From a checkpoint of a small transformer trained on Wikipedia.
Size: 9 layers, MLP 832 GeGLU.
Architecture: rotary positions, untied embeddings.
Training: a variant of Muon for these matrices, 857M tokens.
MLP neurons of a small language model. Each row is named by its layer, matrix (gate and up: input weights) and neuron, and shows model dimensions 160-319. Each number is 128 + 24 x the weight over its row's rms, rounded and kept within 0 to 255. Numbers have three digits each. A neuron's up and down rows have the sign that makes its largest values positive.
A block is one neuron, or neurons of one layer that tend to fire together. After each block is what it responds to, as a language model described it from the Wikipedia text at the highest values.

L2.gate28:153125070139146113116142130149141142135116134150133151086147109177122188132113113159084120131132066146092125188109122095112123115143126094126116130138137148140116124156126120143095127128118132097146128151093143134116138124139141131125152120103139146160131097106119159142125115152130165080113196143153154173109127194153142144142140150127126126141141121119103136125157140096168104112138130123134130124091113143174082110163152065109151138154131140114149129144147137069155139108089163
L2.up28:155100149132105120144098071121117138100156146161104084113132080161134117144178100126136146096123129115127128112140148145154126146178114139179149151093074124098119109129151093124111111140124108154112138145122098149152112118144137138145125124111096124163146103182139049116154121140126115176139153111103106089101121118152143111079118139172101139132093148111113098147128110128119134145146092140139092102159121115127157086083111142156135122166147125138128131116158114180089135138086126
L2.gate51:141112139125099115117152102157163154130148135142145140103137140125109099083171125114147123133180120122132180177132152122119139113146121135133105122151155159132066118120136131144136142106133163149117159068136165159114127156117145159141112110124157104114145181121081124130146146135151104103125102133131166116104155103129183111131127125116108133113103102112115114116072104130115090141136140071121082074095136151128128145114125128132125095124093147100140131130101127172166114140130146
L2.up51:120123139115149145141158134119095178151121127118164151140134131141105088152124123137139101116130079145144145138093140078102101135138155113102153148119122119142138107132054117148175143112161124062123146118114102093136119137103130110164151137092094150129127136105148146151126135144125108142142143125146094119118144119141103154120118122133135101152138109097134112137143149133126118160087090108133129114121130108124154072123131129052190115142115120144046173133142089121094128147087150
L2.gate705:126152100087118124117154100098153179139145123109138118171148146108119113160158165115133151135117111159096079120136125167158108140122174143124126123154155174173132145140153055128124127191145127144132158126090125091142152129123134167102161119118142114119195127140091112147114094154099131173132131126159133138084101161142114140135083118109129125136097117101117108156139138108128112150109102139137142130134135131112071071149173153109098140119126133153140130153166095170133085092139093
L2.up705:161135116139117134092102128139143157136145138093136131192122123098115057152144189108122109133123104174139134119140138156136108130141147111135151094144142121119097124140138093156131115141145085138174143147125133147093149140132171167081158153135129119121205098131142129144138119150123122199192138118138162112140114178137101151119117148114138133128105154151067116148117147113133142156128092153121136092102084106095122118163169131104129159112133084121135137108130126084162110158145117
L2.gate790:134155118096127123115146158118106121106163134165128153141124156120104117149119146117134141139149137156126165127120139130145149109147128087125162112097155134140054131121125121126100102089153097142134153143131115168148154115180137080115134133099153146121149123151109153170136152113116099161110137146186092147123120133138127119145128170171134115146066130085142114167143126120107150104104146142058103096102095098104099138092098122068134127106137132121135116109143077120145112113151119
L2.up790:131153124129129079104167145070142104141112134145106153112130189145132124160134151105124097125147127168136133125168117106123119129145137103131112104113164150151093140137152122123115136143088074076139159124126146141113119088111120124090147152168167124108145134173093156149151148145115072143122137171155123083125136120121151081131104152112099145143085136115111123167152127139111148123127146129106152143118160138126112123141096115112059113089166135116112152097137090143127096117129149
Description: Joining hyphens and dashes

L6.gate648:093131093129100125135113143105117164135124163137108165131093170098133118110098141141130168162138170119114075099147127130106119094109128096150090088134132124136111200125106118094087127142133117127101145127150133126155127092087098134135154125095135142117094088148111126128131105126147152142172137119165135113158135135109139121089127114144127097138160140110118113153103107156136088092156159146121111136110136092132066102137132115106135145121103141156165146141143136137143136121114150
L6.up648:126132122112134144145132114113068127169148123124124112116106113120104176130119160144118188087125152143103162115090118154161141141105142095102127119152097148166112129105081121146121148129115131160129087121178161107155125126132119137134113116143129119114141108155083040157133120122155177162118116144154130144107176113099139102147109131144119141140112179129125119111092167146146153118138138111087113127113122145121081150177160153137126073122109069147161073134126133150168105130124126
Description: Score separators, name fragments

L3.gate153:083108148122154104161114152087161143119115157111132146158086153128122115138137105124112155085166131141141094080115136137117101156109113181169128144157102094159145122142109126083105148106160089167082169114119132140161106120169114103175127097102100133121108162124157141111098146091131118128141122118131147143125110120116112116093127133109134163184105163136117156107143104094124117128137151103175141163102078119156141171116101118129164184120125126118130106135115117158166100131169133
L3.up153:112117088162142117128116117153117129103113116149171135105103103106105135147140166109148118101114147155128141098165161120130087131119128120155139064143128141120093149143088124143109118128091101142100140153148136135158131115156104150156128109133073163147158123148140128137130113103107101084146106162130124117145147101098143113046144110122137094192112136122109141158113093068141157090181118105170129157131132127112170100108125148100125153107157137130164140145163128149127088130139144
L3.gate266:168107117134147111115107158095153132079167140110160136111130142139082114163135134123162141134106142140132184160175113091145099147167140122123137113126107133142161121122133158054127112160127135132123134158132150118109108123121127113134115107137126112170077135131150136144141141122152107108116159155165094134129145126134119108143111154159144110143136120107122120097175108121140097136140114161109150120128123122139137126115152124113112156165106152137146126103117090101109143147069138
L3.up266:108102104125144137114132132120119139133158118122117142128144080160105116116132113154112094142103172118133146134120108171130106131099135133124137119109164112140141111133110098130109099164147135150062140116163139117117134105139084127130164067128119089128101077097119114132131143066115131099112128096145106114112100166124130134117143137133147151152148134149117094107112120125151143130175060162160142183090138139197102163099168100125147096143139119100148141120100114110087138122146113
L3.gate437:129104127127105096127164084117080170111115175187131124135108129132130121130153122128155121103129117165131132098127096174135138154131115134173135036168138115183145184119118135118121115137102121121104154119115135119098127102176127178100076123121097098102135129168095126132136132120113130115110125109173137128126126134141111147150094116120114168188121112120155113140129095135113150144080094136161141127168107131086131116099138136150104134162093109106109142140166124136137101052139119
L3.up437:110157136139120141136106077134149133136149129148127175126143144107102159134160141086135173099159114150128139149126160125147140145113166115089102156109089084109136127144154107159133158129129150166158130103105107084160135097120162063109122147107113133125120135111135122123144107121164181150100094151113146168151146159124143106131154124124138084117125097130132133139103141140113139074144123136163108150136084163126096071131097150096095085130088058121135100166164141120109186087132094
L3.gate777:189099135121118141108167099160162138116148101131132147163123127124129153120161116080167112109137120084135128126145140154136097117091142106150136124146177169163130106126144111112127123112109145135163116140135126137114145146135145180116101136128109138150137146190140152116125114139131097134140148149144164151117192143103130159132083190159115131124126120111111152140130103106159139117143142129091147118100116125115139115131138095116105143156126109176108135195141153134110114095148120
L3.up777:146138102116116138163134090139113117109127155123122155156109128142127134118066144083148147125122123152123095149175136148141128124125133126131144177116135168115103145125156156115144135162139156171162101148139129141156142135097138115131118133134134124149135157113118167098141185109140097098134107121127123059129155133142120120131156151141151135085113150098125106121093131142172140179100131123119170114082098098119122117147106128157101121142074113180108128109105099151163062067147115
Description: Separator after a quantity

L3.gate179:122127101137112141113142112147124141164129126102064132101109145151125142138116105061131130143110121111116124151142126145087118153107081169144157152126092138171130129126150124110134107114160142137129120127084119109141140084129093121113132160169122146146151130154091107170115124155087154151088104132120096134084128101111141137166139120144126100184108128128158130093140167128125117136142163126082150099099116109147070142130163145103168115110148130142106131136107127081173116086152141
L3.up179:125105128105149114099094112135111133138090123093147183088149121106093123141113193132147130141128131135150155142124111125126143102130139135076139107094081127153090112141112125160096144120127130126153135150145131105176131097128123129126072099109131144165166151120102091127128136077134152104124156115129129108150106110143118150111186107079137150131181131123153106119121136114146093155166126139139115152139127136148147155129116108154102183161146123123129136177155101102130117108124154
L3.gate211:151106119135091141198097135120142118112106158092113131139074150138140118099161165156112138123120135164145146121116170127097106116126132126119113138138120166118107159130128138136151118132127113137155124106100152123131116133169083129144124099171117086140113140172114152126102146106152148101147088111098084090149111098126126148073110103075145165122097145150118173153121129136114138139170100109143086112119135153143143133133101143139073111093136085184139149130188165160107188141151079
L3.up211:146125135126085144150141101122116133116118148160100135106161158132119149130140112150105116129133143129134108107124174122171131142120145130142120107135148094146152145212113098121099107140126118087102139105121139106143111132118111140140078165162113131124144162155166116120062116135105127137132139126166061142110136110132132161119105126081104098107136145089153130120171158133130136123130108126098103122145144123135118163149126117114147149137086132155098147048100118079113124152135105
L3.gate303:136086134055109121096100117083131158108128100138174126117149148115115076131132154084095110092153161094092177138113161114139137147114134110148128131142139118106110127140102125168151113135146118138147139105134122151144159120109098116149112141131146159104139117130135140147138137091099138087079129142106103127116122115110108081133151126129135089098148149119112160117140131171154078109177088151122128117114178154135183162131137133139130099102135169124138101117106132121131114135165129
L3.up303:118107126090106109117126123129103181135128124144119150112122142123117119132137178096166110082137133147085128069111152160158116131124103180136148117132090145132116146080111149091153116170128134122144126115137137133156147138141084130128121170164121140132122177125152087131135139110187155123111107147131104140127153127105131087122148135127133101093142129115119097118143117155167083107141208142135145112162165160101169147136129127128103116152108134122124134141122148093135107144124134
L3.gate555:129110136131119140158140143107126097138152116173149131101132121130124144121115109100112119148143108089095138124141107091106101102126113115142128131124128122108109123138096096103140080090151140108122131116106112136139149119120117115090117098105171140090122129123138089122155155110108142129136135150121090171107108101085180142151132125097120139130112120191109139139105133112113119122153114121130130132126149122127122136090114110124131085105119117138144141123108087123119107127160114
L3.up555:149162121146088089133132126113082175164158174095100134086113132112134121121142139128143143088145124134111128110135116108087105142175092089184118118121138124165136082135194071147146122099145160159117124139107129144126130136100122078116118104152129093119128124146110124151122118152154116120092119116126074130113083123129154113147112115106098157131129124141108131110103137130106144091138093080152103086155118123146113172116152123190169101090126079164126137089134104105126129111126143
Description: Blank line before paragraph

L6.gate89:130149140140120153127116091104107163127128123114134129089105099185132124100106169098103121076139132106101133121171170153139110155146130152160117120098138124155147131170116126168112145160097132114142109134118125148111100127137152135062121128184124127089105112139122143164168142181131146141119123141196099073100119118095150160101137120112051134099088121120144102106112098160135084107118126143140104133116124158132115121126147098113123141146136108145123158174170131122123097171137055
L6.up89:113104135146169120138138151096118171106144122120141142104053124157115100129127134098137133058115150125111083098113143167156108133137144132155136103098149124141078132101137121157176138058122155106136121125145133093110136137117135146109172127109130151091151127171129090115127108119125125146105131153150120143100162158118128093086100080150108127145113101149126168064166157187129123115097181128100109127097126149119115176124072138128143106185122109133112156111165114133101136136123126
Description: Paragraph-break newlines

L2.gate50:109047108126115128166122134137129108117098175094122129135155131096149151108135124149137154150073106146142121167123163152150102136116117129132117128169123159160098115121123074133122125135098121117124149105097107125107149095151098113144132146124130123121159127122112151156125195159106141160083112176129130141144111119138139136102148148078105121133201106137139151145114136155062157122162143143148161121145149138149153108149130143161130128126133119134151154136132123177133153133157144
L2.up50:136149174097080122107101135081167110099088123098130132160170152141147106109121121119144162091124157105105144123140156109129094155117159127097162105136153102133134104109126105094148166139137111146101097136150091135143176148102112124133123148137128137136162144151112121112122112105170123085129125123114098134109106104139125143181164153114076122094153131136115125146168126134092136095077143115167162103116173113125113131110161139108197132156078195117107131117129080107113140107150136
L2.gate277:152097133153103117173174110168134174111119157154131159144127113132155112150133148105112111128129129162111118126149148101159154120119128139105142105142145147130127117163133124128188116139112171130121150119134145099072146103148107137154141116133145175162091143123161100103125140171136151111063109136140108148143115127121160126158122118132133157141135101101110115148187129112147106146149144139148111150093124085150139113190098109137149107115097149161159132125119129131141143138146076
L2.up277:157115151133141128111120126116094160141158091119133135127067100137155099128122142143147110056136138096135109129111123131151111121114109151180117126112189125139080139114101132106135171107160133119100144127125130138100120145117112139082148133148167101154126158132145105126118155101164129138117125113111123109123107140136134156118135094152116143145174133105129113137126129112118101118100139125128021095117140145109104124192156157138129130145112068157135137141093125104127100138156158
L2.gate495:149118123113107107104127131099113131127112143180162123118075207084140109120125137105106114109137130134155121086120160176154146123166197164103145145141135145134125130086146118112144165173139125109139146124093138102147104099165125124129154116099146171143139162105119140065120122091108106109151123104098088122087150123137152138153108113125132124137127153098099186114123153083094150125170095116129129141114131128128140155135110140116159152162128163126155085128152130150128126104136096
L2.up495:156132147128128119125099129111148071104167134148131135124137160126141068142134138140147109144113136140138119129124163132125164133109170111164137138104133128122119137113155088172093130120082107116109118119106169170161152099126107116130102132172131138072171130161106151133136084144167133146148132142157088129126123086110121131109163173096115103145135166126112136143164133114131115106116116107119101131117135114119137088131091124123159145105113180150142092134137120134096099114117113
L2.gate613:115118149149114131154097106148118087196122149130154132119122155140108081114119155129120136081156143146131128101126163127129123121118116173162112129148101158155079109137101140158098108133155174154085124123139121107121140144141070109118120119153115130102114170122117121143114198115131149148125131129109136135116134170119145217104161154167119152076129168128128123137066162107094081137124136106133107114117142147129143192147103106138102149155190134164114116113161146099129121157179135
L2.up613:122103163093115144142117144145137145074116088149153137148126105171126146096132104110092131101109132181080110121113167104158139138138148103132135110143168076106109118168112139165140152179117132123135136128178131152132134117158143113141162122158119125125102127105160100111137154163165142152137145123121123158111121093168107121049110108158123106119135099116115152115162147102117167144152168124137099156129133099128175132129091118164176095125118148149103117105111129127159134147127109
Description: Line break after headings